Part of a small language model's weights.
Size: 12 layers, width 384, vocabulary 8192, 25.2M parameters.
Architecture: RMSNorm before each block, rotary positions, no biases in attention or MLP, untied embeddings.
Training: a variant of Muon for these matrices, 365M tokens, 5564 steps.
MLP neurons of a small language model. Each row is named by its layer, matrix (up: input weights) and neuron, and shows model dimensions 64-159. Each number is 128 + 24 x the weight over its row's rms, rounded and kept within 0 to 255. Numbers have three digits each.
After each neuron's rows, "fires after" lists the tokens most often just before its 100 highest values on Wikipedia text that the model never trained on.

L4.up816:137093126082123088112127164187123122114136141096103155133146149148136156108141146137102135154118129142132122113132100124078148090158122116129144122104120143118084104130126092103136126133154137122114134145149145140133144154128133165142152129115156189088156163128145110164146143128078125089
fires after: "2", "1", " ", "3"

L7.up913:112072150132123103133158124123106133171089097117133131143165131135154142104154126129119133145132109137082089129137130125131129099117129099122161131112114166112194146135131136102160133124099113134180184146143136091133158122100107101091088125132119089083152167142177121077077126139144128155
fires after: "0", "5", "8", "7", "6", "2"

L8.up694:132097158139100131125152135096097135169137117154140163115115066111161105102141104118096132072096139150129145120152118126105110148169138124142145105112129136165117120103090141169131140164142122106143122131119109090146119141131099142143129120111107100146169133097140138132140121103134152117
fires after: "9", "0", "1"

L5.up1023:120132100104148113132216160133107140085121149103122147144125136130107136140095153129115105142118106118114131122072160158134139121164115112179069115154133104170137110142153101148109121146115097124148085132114146147105133151110146095109143149148142114155106135137150144143094139154123145152
fires after: "s", "f", "d", " dis", "t", "up"

L5.up98:106149103125124086124123098100185141153118166094130164174104110171130121107145110137127136139130131156121169126144169130104110126146117133109143129101085086134127109163139169112100128137152127121139132146134148158139168167091121186076125137120142083158131164122084179140119122151149100096
fires after: ".", ".\"", ").", "er", "s"

L5.up1247:175088138141142119094144137106092143171134172124097110166098136133096153168136167140139172134096098108111125110127113122129086116129145128115137088098150150167144127106159124104116091109110133144176124121067154140105130084145087157158145128130122118093096076140134129147152118123164117131
fires after: "s", "is", "es", " as", " As", "len"

L7.up1183:075104194123133102125160117145128093144152125178133112119127093132131169147142120133138107165161145087110144158136116101124147165094105114140128144151167152109137124121162119071157126132127170133113120121123143132147113125109102143106139127146147101161087157093151128163121121108105160128
fires after: " ", " the", " was"

L8.up243:110090148139135150160098102075160123155114137139150142129136090115071135132108114134126145093116116128063171121101123105091155119077142120111158146146164086094087088110142125055127087129125110094108128146144099141144112147142128178130150119128153113118132142115118176157125117108090143112
fires after: " ", "|", "1", " |"

L7.up1305:168160114163201099119116116105118133142112121121093078130085109151123113144110139104097100126144155130130161131111150121121162169122124095170096149113154125105132120122132103116119153146139145154133157144117106138110154121162074138123126085096110133137122151158155136155160122143106124145
fires after: "5", "3", "4", "6", "7", " |"

L7.up325:110103151165139114164155126126144162153089152123127126081133119105121147150126149152160138107101108181104141118122164115140183118133140169159157131166131115140121115118126115121109101093176118127121122129159151145125140132138176133108139167099151112073153089139135121098108137103104112131
fires after: " |", "|", "4", " (", "5", "6"

L4.up651:125127161113117073134100160114136110164127134127080126127134131153124148106158164132130135131139146143135128125121111103071139112102131148162146104119125158112133168131096095152148115168093134112121120128088129125122145129110127181112155090126126140143189078139139140156142141119164095198
fires after: "4", "3", "7", "2", "9", "8"

L7.up194:126129168129089175097169103122143134104115132115146073121097153141105146062093136116136095158167181127105143169119113132121160125115129112150107106088132144132141102136149095141135127120113166126103153116135077165125141137133149043128087142163090125108143118136165112160137134107087129114
fires after: "2", " "

L8.up578:120126126172131112122112115146100088136135104151109098144133074147122114151116138121110091127093143115151138117122100156120107119113123134165086144102115107125146132095142118092170141079126152107117145130182082142126138169111148118126146128102127137133141117090119144091121110128111110124
fires after: "0", "3", ":", "5", "9", "8"

L7.up917:123105165065146161175182107205131160132118167116129103083094143118120150135133131195144129098129111142075115126097111144147117135123124102132104133115152130123106109101127112121158146131114128130133154135148142151109127105105150138152149141114136093130098112145168152084152117128133131126
fires after: "2", "0", " "

L5.up498:174145120138083128113094169122133105139119201158100126121149153162171086127146089108107122150089134108153160171101158162098092163162112167138152149129105114156177155112110106140160105132155127119144144118106134116119123154077157123137140120089097113122119121118091132116076139155133136132
fires after: "\n", "0", "2", " ", "s"

L5.up79:114145091155164134129120099146156153097085100117138143099156089125091166132134125119112138054097137118162178116159088135122096093112142131155149095115122126117119115112104158123098118124108139105106164111100143113084149100113122121120129101134129084109066113132143116117119124124099115064
fires after: "\n", "mo", "|", "o", "d"

L5.up933:116148105108109140113105099116107091157111148101169125090106104117148111137149134130131136131121130094091162154093113111121082136143122160107133109121140178158177151125150104123128134161106109095133159157119149115155114101160094085112090063182086146087091114157126028128144152130139175133
fires after: " ", "'", "-", " multi", " \"", "ki"

L4.up294:140124152112077114137115105110130119140105083115082129094093126127111104135151139123077101153160073097119134135150138107113134123132125076158155140158099147165155130128123132144166109118153140114172122122114102103110127110112132122114153174101133089090113099146151172149135142143145102158
fires after: "0", "s", "1", "ci", "2", "3"

L4.up1251:097179117101108150138075152141148138125098126089160139156120129123139144120139113094122136139126135151155109130153125153170118129168102130127158126120138140105197124104122123165156138141140133126144131130132135144124126145139150165118122154147069133115128130128162105115154103139134177086
fires after: " ", "-", ".", "–", " ("

L5.up444:138141107130116125120102156105119125122118143108089154151142120155134131102111137112142112081072126098143144104084107113111125114141122107167108162135072131116115086086167142117145154099140129115119122150144100122114092125119142122086098103108106124148104127131150130122120139123140120120
fires after: "6", "8", "7", "5", "4", "1"

L5.up421:103118147095125109135092130129132080141109132092083178096152153129172139134118141135132158162143145126135142163165113095144163134154101139183088131167116114117083109140121121100136061102112148143116140095123094132160184147122156110125138102092143198149124120117137111130103150113132128120
fires after: "\n", " Pld"

L4.up1189:090143111116168146151126159133129154126140104120117155170108116113113122158128155152141133125130141158157133099118115148138138100132140147169163139117102115101161138110109113098119138151098107145102105110122132154135090152066112132126134105079074209118126120107121135120112137087110111121
fires after: " ", "N", "1", " ("

L4.up2:116086127104132103139131103097120118143092133128116139095101128110167128101110157128147107177112179177129125164102134129123139170101117121090111094115090141162152116112083108159118100150161140137088169076106113169125134117110155150165141141136121115137063119144117157102152137123088168123
fires after: "\n"

L4.up1361:157134156106103129129091135123112129115128101114124127111141085129153088107191113106118129107121113121122136159138105128140105189127161125151110168139111121157150117120125133114113098110154121087183147125109116108083132124106098124165116109113136152143098126103161118127097125124150172111
fires after: "s", "S"

L5.up288:125126115182147142168153071122170177101127118131080187153154099136134186139157136102118117092159113115159146099130169160130141087107113110096124141147126111148126097121129143117140125136105140181123115140139098109139121170131077104148147092140111076117111133106118113100108141092133126117
fires after: "\n", "0", "|"

L4.up463:152120092118119138135123133104158118147115158127155097108105087140161132158103137113098128148121112139107124150096115123117119153125140101125112079129102131107143133126115090125106116152127164173152183115134109121118179152123121123118117097148162157114125115165100141103134178135111099139
fires after: "5", "3", "2", "6", "4", "U"

L5.up1085:170156125129065150109120082126125112121139143143160138117134130114166141120108113152175114131126093124086131143125142124136139154126144186131122152118149123129086140122148128108133102099136120151120115134099095145124164172103099171178136153116123100131140121121154128106133098160127115172
fires after: "\n", "Co"

L4.up264:120175119114150110157145161140110116181130149149116134113131122144102107154141150113120143140150160094141138120103156087108115115058077169138086133137163130124158093132143133139133153117103147081135089131087134151113125126144121126139103131128136120146108125085085145134102162102123147132
fires after: ".", "\n", " ", " The"

L7.up157:149099125146160150154158109165151094090130089119094160114135060125090164085125113112149140134164176101133111128099156113146136122129177096185113082109130141096123147139140128120145164167143142117086123085145138138158137126127149141100116086128116154113099139121091114124142088086183131104
fires after: " ", " the", " an", " un", "=="

L4.up414:082146182125111111122100139117106119093160135134118150140132088134127102160161131125160101110154120148153093167103114133132137132123134127119124107107155111171162175135131152084094135145097178089096103138104122121135086135106109144087100089125098136126085145159119115120108144084133156114
fires after: " ", " R", " B", "j", " ("

L4.up1283:101094130110136108104185122139126130127127123127101160106139127165122132156123110135110134100119091116194123106123088090095136086140127176180158090140148134131115127079109118073169120124127127116096125116097105137129122157152140057140113109106154114087143147148109111123118133145143122136
fires after: "\n", ".", " Ne", " Li", "E"

L4.up1472:151132083153165126191147151139137166107087161120101119149104163130123081142135107118119135171156127099115129148156145132083107146069138089143166129108130155117163167116127119088112097157129105138145157115095167160129123133077092146143139158111148124100104126087188102110101125109146139143
fires after: "s", " As", " S"

L4.up625:165138152164184136112102113135101140097138095127131115119105116145136123140137086127112125113146175136118161119117147101124153110144139141071142106135124107125149121072092181147126137119099111075112153143145155132134107103140100132106140132167133132149141153137149129128116125142117117100
fires after: "\n"

L4.up480:114121117119135134122120131114101100135083130111138137123189148105123084144150095137126129134148118109123106138136148122119134124146140098183130105120163128142129089103148121149147138133109155118126115122115156137120106131101137149142122168117115124105159112150170097107125140134133125113
fires after: " ", "s", "%", "-"

L7.up149:126140133093162141130136097126150131132101127124173106139161137162136176122153122154087122139098145104104126150111117147166161123118136156123139115144155147150108123112128142115124092155128073116086136114155155112148121128122111163095105131108102105145060137092127123134106110129128108095
fires after: " ", "0", "\n", "2", "|", " |"

L4.up931:149156170114151135113133129150131086088072116110142127130117112131131131109071145170168155102129100136131125102147125167148097122140109158122138135117106068127141158107140127132093147112143108129093098144157142158141160122104068128096115102179173146124143104081122129114108128151095176115
fires after: " ", " (", "\n", ",", "G"

L7.up1458:109085131150142168126141170171096116135157143161076127106155091127139127092140134151145110118091150161120110089125146106111096164169130137170128122168135140156116137090116096122132157103105142151173175119107105133122137132112088133114133106134166162116076145143080119096139147165131115104
fires after: "1", "2", "9", "6", "3", "4"

L5.up1094:147109142126181121159107117118154115139136149125141150107094090138134114164124112140124099142167114116145172131145111143103124167150167113102147137146104136153139116096119113144151140179167111177117133117124123127090137133130084062166077088113136088119102132157156093151098155125134161155
fires after: "0", "5", "4", " eight", "6", " "

L5.up568:121147134141171099106143128125135096165119099141134127123125134112155105124107082133100115102113139131138106105112109118132108138106097094166109122126109143083150146132102084130118104103118134125150141137064108142162148116113106117169145133125149146149157102152125103156134121111097124134
fires after: "6", " (", "is", "7", "2", " Van"

L4.up1063:156139129109109094147119112128144107125124141151108120161127132126140144150136146123133096149090136119119114163115132117112087145156107160124135133092093089176109186156123149127109086111090116132157142145111138169114135118118103118157070129123092085170133085147151158105139154136154109131
fires after: "1", "0", "2", "6", "5", "8"

L8.up1488:123138158150115159131128115117093070116088129096114133080095129175159147127139114146126117138109118181099166160121147127125087080108148161134144106162150101124137126132135146119156142102102114137123152128145116139130126095133140160141126117092113136188145125137183146148127106090129151129
fires after: " ", "2", "0", " the"

L5.up313:128145172115108163138133139132124136147124127134160130145131128125108125097112171133125114116116132123162147136115155152120108154133132149126115103106166083164122157096080189127134106125165179088117131110122135152141107147114128170112133119108134132129148136103122128163131116123110104147
fires after: " ", "s", "-"

L8.up1053:139154173176148108108153100131129150162104076102104145143137131151166166122105120142114102149146118123120103165143110107147139113135143127125176098152126167140160132133117108119177101129106145104123137121121127170126171116123135123090131138114134073139104119104148123151157086160126149149
fires after: " |", "8", "5", "3", "7", "6"

L5.up1419:135124144180105121107116108132107163142104145119129172135119144170140109152107156137070122102128094111144127116117120090125081160145127150177121153111069116131108156125122156141119119125104145133154116166128126110150114151150099153162145102125149138131116151095074139110114104117090126120
fires after: " D", "d", "D", " Am", " Kill"

L7.up1145:122116100133140143102131123154099163116130136146152097088112125121094093137100161098151120107100110120141087146101137136170141155103076117149125075127140076153108109114168058143143127126154137116100154171142105105143135151110098121122121183113124141091121109118127142155119138091096145139
fires after: " |", " ", ",", " is", "2"

L4.up269:155149161158177162127181165099112143150154081158106136117130114169122138136127123146104139106136137140122149139112152167141138153180112115159091155139121127153120126143110145117158142125128132119145102168156141128134119170118107107183111102122087075142125138146132188143120123118164142114
fires after: "0", "st", "ad", "lu"

L7.up1512:104101172127131113112150162120143148149104171136130091096103129151142063161131106125126137157113125132145161107129110122100141122144117152094143110124102123153107110112148186100120128129143105101141091134126117115134147121136132145114110143106150144129109096100108141147081135092124151152
fires after: " |", " ", "1"

L5.up102:159138113111123162091112136113147127114103193100121120100119110100134150126087112126127154170154111085120150124117132096097102139134155166159127134104128156130143116139117113085170128108138143152134127120090121122151102214046136125101098122168128152155135117133143163114096135139071144160
fires after: "\n", "-", "em", "0"

L8.up1314:086128117134150091120118165132119171151141154108132123120127165128111162102139142141153074148119122095154126070159120109129107139133150148132136139115120133151169116110154101124145120087129127095108186124141124159103124165157126133137108113116147144135170137078103161120165106118115142155
fires after: " ", " (", " and"

L5.up1157:152119119130135135126143107133159114135093149178117153113085140126123135116149137173114076121126101166152148098107116111124120116111113150135188102093095100091149138112114074118136113134124087141109121116122146178130111130102091121097139151168121165148125127127109079126142159123136088090
fires after: " ", " p", " P"

L8.up492:129114169082071122153125127147113142149119173142188121084130093125127119110161143102136147077175143149076178081123149131169108135125105174129134116146127078150144104138123132139092127144151114121122106153131148126101165132150138140108100098118126158106137142101140130134127115146129097111
fires after: " ", "-"

L4.up601:153159154128111139088101136079143189123110128153124133108130125105197132128179099155120125122142107095102118124137083123160106133108150143124116122157060113169152147096152166169148132128131158118131128136122130110124136147124071150129138159174110144120114168161165144122105119112131116098
fires after: "\n"

L8.up825:173190115097148157122111139109117119125107122120132159122078115149120131093147107128140139165126108103138129144151137122130153084137124174140149179105130132150126118137177111178107126124136106107126117159122094119100129161114126131125176149115130129183107133170149170142122135126152109160
fires after: "2", "′", "4", "8", "6", "3"

L4.up1105:070143114123101110145107145166108161114097149115107134118147159139118120101136116106138152124125094129144108113173143146164098114091142119148143122107129119158086137101157105179174141129142129105123131108146155119122125146132142150117112130104143091137136123152140117128194097117099094107
fires after: " ", "s", " (", " a", " of"

L8.up430:112105113142128146117138159156109085113138112134154151094104124146128130089109170105123100133133153108123140137125169159120125104127152163128110090140142091133121130133146138181143179158131169143121070114142113107191144122135109115153101102152120157117150107129113107145120115143165119118
fires after: " ", "\n", "-"

L8.up1111:159123120159084142119114143096118118144128138126128117118052119130107127090147125121122122083134134138075137123116141130137140122135123120107135157175119121118144094110093159187124144148148169155119147181113110119155159134099102135132101147122106106130151103144106140146100116135126112097
fires after: "1", "-", "2", " ", " as", "er"

L4.up1058:123087093161118138123144110115135149110155117128129151145095112132143107131133130095113137112119100136140147109141117102109090160131096120113136133087145166133106086113163168174105146132104134130164118097127086136132155096142122130146141121089134127132139084082137127137089125117128133167
fires after: "s", "'", "is", "es"

L5.up283:112150129133152129128182125077151093137154131150081082138110098136123096132160135135128066157152153185123095138171113120151096141152172159141148116110142127184162120127131095125134130120104160137147161127161136130118168146121125144163179116088132097141092110104118138152114134097082133139
fires after: "9", "0", "8", "7", "s"

L7.up1296:102117154105142132094116080181154154121098150117098156109114148180091092120095126101126141052157134128046114117093121154161140187150095178115117139097157153134127149151127136139088129156158147172147157143139137151131140100150137182091125137123169160127155127158115186116099129155129125158
fires after: " |", " ", "2"

L5.up1286:176134120142101143173091140172131140111135089094136132117117170076159102102145147144127147134136147141123143157110093149134106115130133139120105168159102135133164109134100181136171184133141154149142104117131115108127126149112086115130100123094158142113143146176129108158078117110095112135
fires after: "\n", "W", "-", " was", " "

L4.up607:155114112091110125125163122103176128139131144069099106101162129155087131147113119147117111129124116110140130119136143116111143107158116164137146129137168162124135144138126135103136140159111091116162056131175138143132123160133115124119150107119166114135159130141208140153121167117131149115
fires after: " F", " f", "f", "F", "d", " "

L4.up1052:105110153115156098138120131127135134099144129166139100125114104140153157148130153139076100157087145122091106108087127178109138172128147137140149112105131105121128109085143154122166101149140114127128111134129107127105153106122115160103106104148134085122107087084106141139112146157110146139
fires after: "s", " ", "8", "9", " a"

L5.up827:114117130181124089175145103085195133114128128097128160159086138106119139127113120159097109138147148122125155104128138132099124117135094107101126158108123169087197155113131129142126128126141134143171139138099111147103133093101124089153118093122095097121108135128112094114108165147198157171
fires after: "0", "8", "3", "4", "5", "-"

L4.up367:154121078189150152148131143088119107117154125146074121121122140141118120140130124081161123149155176131120121149151131135152118120099134128127148149154144087123161128145133125139098130097129117139153180098129115111131134115097117109123122127133112093143125140169107130152076138177119113159
fires after: "|", "%", " of", "9", "0"

L7.up1267:124112128138148089094111128131103166143106116150129104126156089148111159078103116161091121138101171121097118132150125120150110135113168165147136113102157094149163123159114158108141116160123123078096088164134153099204123139098093156118118112104151082159160203095161121131119133091168116101
fires after: "1", "0", "2", "7", "6", "4"

L7.up101:138107185147120108154111108108123135118115136154129141108118140113145132169091092110137163127139110119109102103132131142093083135119117192101104083170113145114111131139156158141135149126115177126143141182131092133129110116145156152095151150093146106121152124124109163092088174129135125148
fires after: " |", " ", "1", "5", "2"

L4.up1377:140160096097176182089113150128110111142085106072078119144139145106171094141116147108111165118165097121104137155107136184143113142099125153122103140114118103121140123101113139110127149093125147123094126132122121111113161132137108119120169109099123123150110132103122108111136159112097150123
fires after: "s", "play", "re"

L5.up271:160107133089155146137146145151118119174130099164127135162112109136135064123110106108139117161178097139124160138146121137097108134100105143136095144123138146125165133090120130100103155125178146164137113102126115112159131137130137130131134092119121090102139133120128143078063151133135131111
fires after: "s", " St", "ba", " b", "st", " Lo"

L5.up1522:138115143156128101183183133130100124146119111133117189146173097123137091105105144143129087164078152160156100151136093112127112141119148113160115158157138152132142154135105150117133126154109109148137170115089144186134144092122121167136159131107135100160135111128138106050126124110132128131
fires after: "2", "9", "qui", " Sa", "6"

L5.up1053:171150122151108126173122109138112105121147146134156173116122168111113086145171102111104148121129154107109168140116150106130110081126122127131117108137089137138166153093151131146115117134106135177111185125116147143145154137158165119138136109185171140087106154143137082139114091122149093125
fires after: " ", " G", "6", " and", "5", "3"

L5.up231:138125152158191141125113139153121121144125132117109119134135148134126104109152152109108120122134165127095140103114138115132107098096110098147165137138116144145150155117117100156110159118082136117068127165143159149123156108105137109123151156146127093107088120130078076153150129136154168136
fires after: " ", ".", "K", "-", "0"

L7.up331:128130162162149183126105101130124162126154108096112109115105102135140116121167155139145138113130104146135133150093155105146138157137090113136155139140154109127083113091140124131156155104126122112147178108128152149132142118141134204141156133109144140184114129133129122151134138150130111100
fires after: " ", " (", "1", "2"

L4.up1531:117128132128136151136108117097124144123123129120145152116117135129136126152134177155133116119177155119155176100130095118126117200126155141134135082108150121146127190119115101115184115156142154131126143127104127187157090135089131122118086141086111099112163128123153128138127108177123113126
fires after: "s", "4", "6", "G", "5", " un"

L8.up228:103107135156174090158157140115124110109121148138103146148152161148121138117169093063132117135127136156111144147114102175114105138101123102151159129137143086164150087162160118121154114149126159141168140132141156079159109109130121115125115134109107124122140114137149134094161109091168115138
fires after: "2", "0", "6", ","

L4.up394:173109122108158155152136140148164162159103137150140100166100116141104144138159137126099132136087102158117124109157136102175172131141117165136114125103097142099116105100123138145135112109125133114150111110096103150113177156138123096124113145141118087132108122118137136122123130151155093100
fires after: "1", "2", " ", "3", "4"

L4.up984:131107130122139148071121128182128129155127175129120128090077140147164107167116152170116147143100114117146103136082118120112103155152135140147132110129178100112139122110097102117129121151109104130113175105119136119146169128096099111122120115109116142076109079108117159138089119125084107104
fires after: "1", ".", "2", " ", " that"

L8.up1175:098142123138126205118091161193140131149141101065122115172118112137123138163127088134101153092108113111131124133133138146122122154078120133154135150132131095138101137156195150106134105139125122148103138119134117133072124113154141124173142138162139124127176136094112122133125105111105145129
fires after: " ", " and", "ma", "s"

L8.up424:116123101113089160140178115117129138190100154151106079130080140162134099110122106111139104177116179137148130152146149120102133115147120164150146133126120124140094170147111102137132135139152110182142150106097129141136139123094128098167122127140126184104180116163148133097118124158120122123
fires after: ".", " ", "′", "8"

L8.up1212:133108085134144139104127108156090133151072108169135120138156087154119108104146098183106082120145149128141065114067128118142105136161153131131141139079138056118125130111102149035108124128153130102120157158112127100169150137136125166124138101145126102103157120129145168137119164100121126104
fires after: " ", ".", "1", "0", "3", ".\""

L4.up56:104177131117117133156125131123152123116131112128141119170152109133108150133138156118159148125091164096120094160113101105115081142136121167109080147108097153154162143166086121144138129117108157098136128118125151109113139133128132154107142150125096135155168129167105142106083145109156147130
fires after: "\n", " ==", "==", " O", "3", "2"

L8.up254:124130146130144103124114125104161143122083149150143136130116119162090116143114095125148120185137133137143089138143172117109114099114137113110098092089101147119159117170105153139105124141121134134142142151111108112154110182098117109127124092143124125132095098141140106119117166179135129139
fires after: "0", "1", " ", "–", "-"

L4.up183:079138165103152135157100094099105104127103158119157125140141120119125112146125104138133106138086137110112117061121102159134108142113121152165116094132080140107112127143108078111116133093102169075148109119103167117156102137118122117129152146138114158098122096102122160108111131105149130185
fires after: "==", " ==", "===", " ===", "-", " "

L7.up628:157144166150159080102101093132146135103155129146132159121129125164122141121127108160118139145142146138145136153108144088148145127124094142145163117103126148090152116165141144136165121136117140122199109131125154149141142151127114140124118110148113153145052149115123143125155116137100149120
fires after: "0", "9", "1"

L7.up261:128075098162157100085115136103136142151140133140118164103127117123111109133152153125149139121127138099139102138100118176125112142112107147094130104096090151159109087096150124088145153158154100129077134137131145097162173132118137163118137098116108136133096074114085117122145157109121132125
fires after: "\n", " ", " Party"

L8.up51:080124143130114113130105152106159121165113154159128179127154141092142097132136133142072106094126119128138100115155113114088137081138138109134150189118135100139105134093090114129173158133129092085161101139135133116122161142135132150062077161100139129086103103133133132144142130126102138105
fires after: " ", "s", "%"

L4.up1512:113116163125066169137122191165125113102123121127118162164101123118134115092145122101125111145108113127127090131094120145135129117119153146138163139108155129134160189121094116091179120102144106152136133152120155126153145154099102113061092135116091124130118145135143105104143140092173115139
fires after: " ", " Ge", "R", " her", " Co"

L4.up329:147097085168116100138150111119125106148134165137139148108186121100148103118109104123117143142113143120157178155120162118143130157134124144138186098173141171154099125109169121098139141174155108128145138132133122101134162124085113116143077162135129089136132106131158135147129131109083116144
fires after: "\n", "2", "s", "C"

L8.up1238:146134148118088110119122115150132062162142141117097160151109138107107115180095106172136095086120139122149134112127105142113110136162156101119115104172057143138084177122108095135140117075109141154089144134142097156155129127132091136143122159134119092159128124107091171117101166115112135158
fires after: " ", "9", "1", "0", ".", "2"

L4.up1011:099140132165115150118086091129123096169112098130130094141135158134129140162127103123166096139128100150079105114130148124100074159078194178135120149085130102132133162153137181144166121097104142135131102135123122115151127138111154112141142134148091147104142166126111148162137097090099125149
fires after: "\n", ".", ").", ".\""

L5.up832:104124160100110142171147121101128109114119142127156118089121152130100160108131119109138160082194161122153135130101138174138139116130087130164128117109150100152171124161111134123123136114148121119138080122102132158097137144093106140135094100139119121135154123145099107130141145165130106115
fires after: " ", " un", "-", " U", "ip", " ("

L4.up140:134107111111108099099161133114168095107071140140143116103128146092108146149154090165124137151133167138141118088145104127167133116145173156118167131178123150136157096116157109121109142083154125149142122128173106134132147174108126091110122127149134115156148123095146128099136139098130115111
fires after: "\n", "s", "V", "F"

L4.up216:112073116171155104123150191120087103161087123119118162124094123126098103132159114121082145137136095144097147133120109062108104119127108141142150060136160125105114114126161119076112138093103146109097100144103090107071139124125130128132101131127127124138131145114135154117134137114141143118
fires after: " of", "s", "S", " S", " the"

L4.up547:105109123133130071092131149100137134134092129111156137140092096124094134141126112136101125112159101121147103112161129100123123118111159109114122105168163073137084127115144179140122141124102114138167120140087095139153114106107109093121145131070141145114124098092147136124129146119155137141
fires after: "s", " St", " S", " Sch", "st"

L8.up1006:141122115142106112135139105105133146166118086122092128127111114124130100111139110145139159124147150120150165123116166110101123104134123098116128107088148130180102124074159146145138133101133131159118117134151137126123121132172105075117164131182103069169118137150183148118097125127133119138
fires after: ".", "1", "|"

L4.up1371:136138131142130136159180110098137098140102140129129122095128158118147108147134136143087126126180148140124151136117159093134129101115143125117112117191147144112152157143147137148123177106143100138108115169120136135152107138139124145109118138091165163097130131133145129133088113119143114127
fires after: "1", "5", "8", "2", "6", "3"

L5.up1041:145139151168129105148165120086128155103123135118142140155170117140110149114116141160121155136127134151116176108087086141099101152110115111163144102084123124156091115130167147127145099167100088139080124118169121125109171101148108151095112171131146095114079153145093153107136129196140124082
fires after: "\n", "s"

L4.up877:152110150073153128111118103130136108115098088170087162167108121143111110117148111178164092133112124131099145111127130127107094156179119099097132152059116154097160154136152106142144089122110161131129114133135148145125155151118132127115163123104153136130131103151137103131124158110106153091
fires after: " ", " de"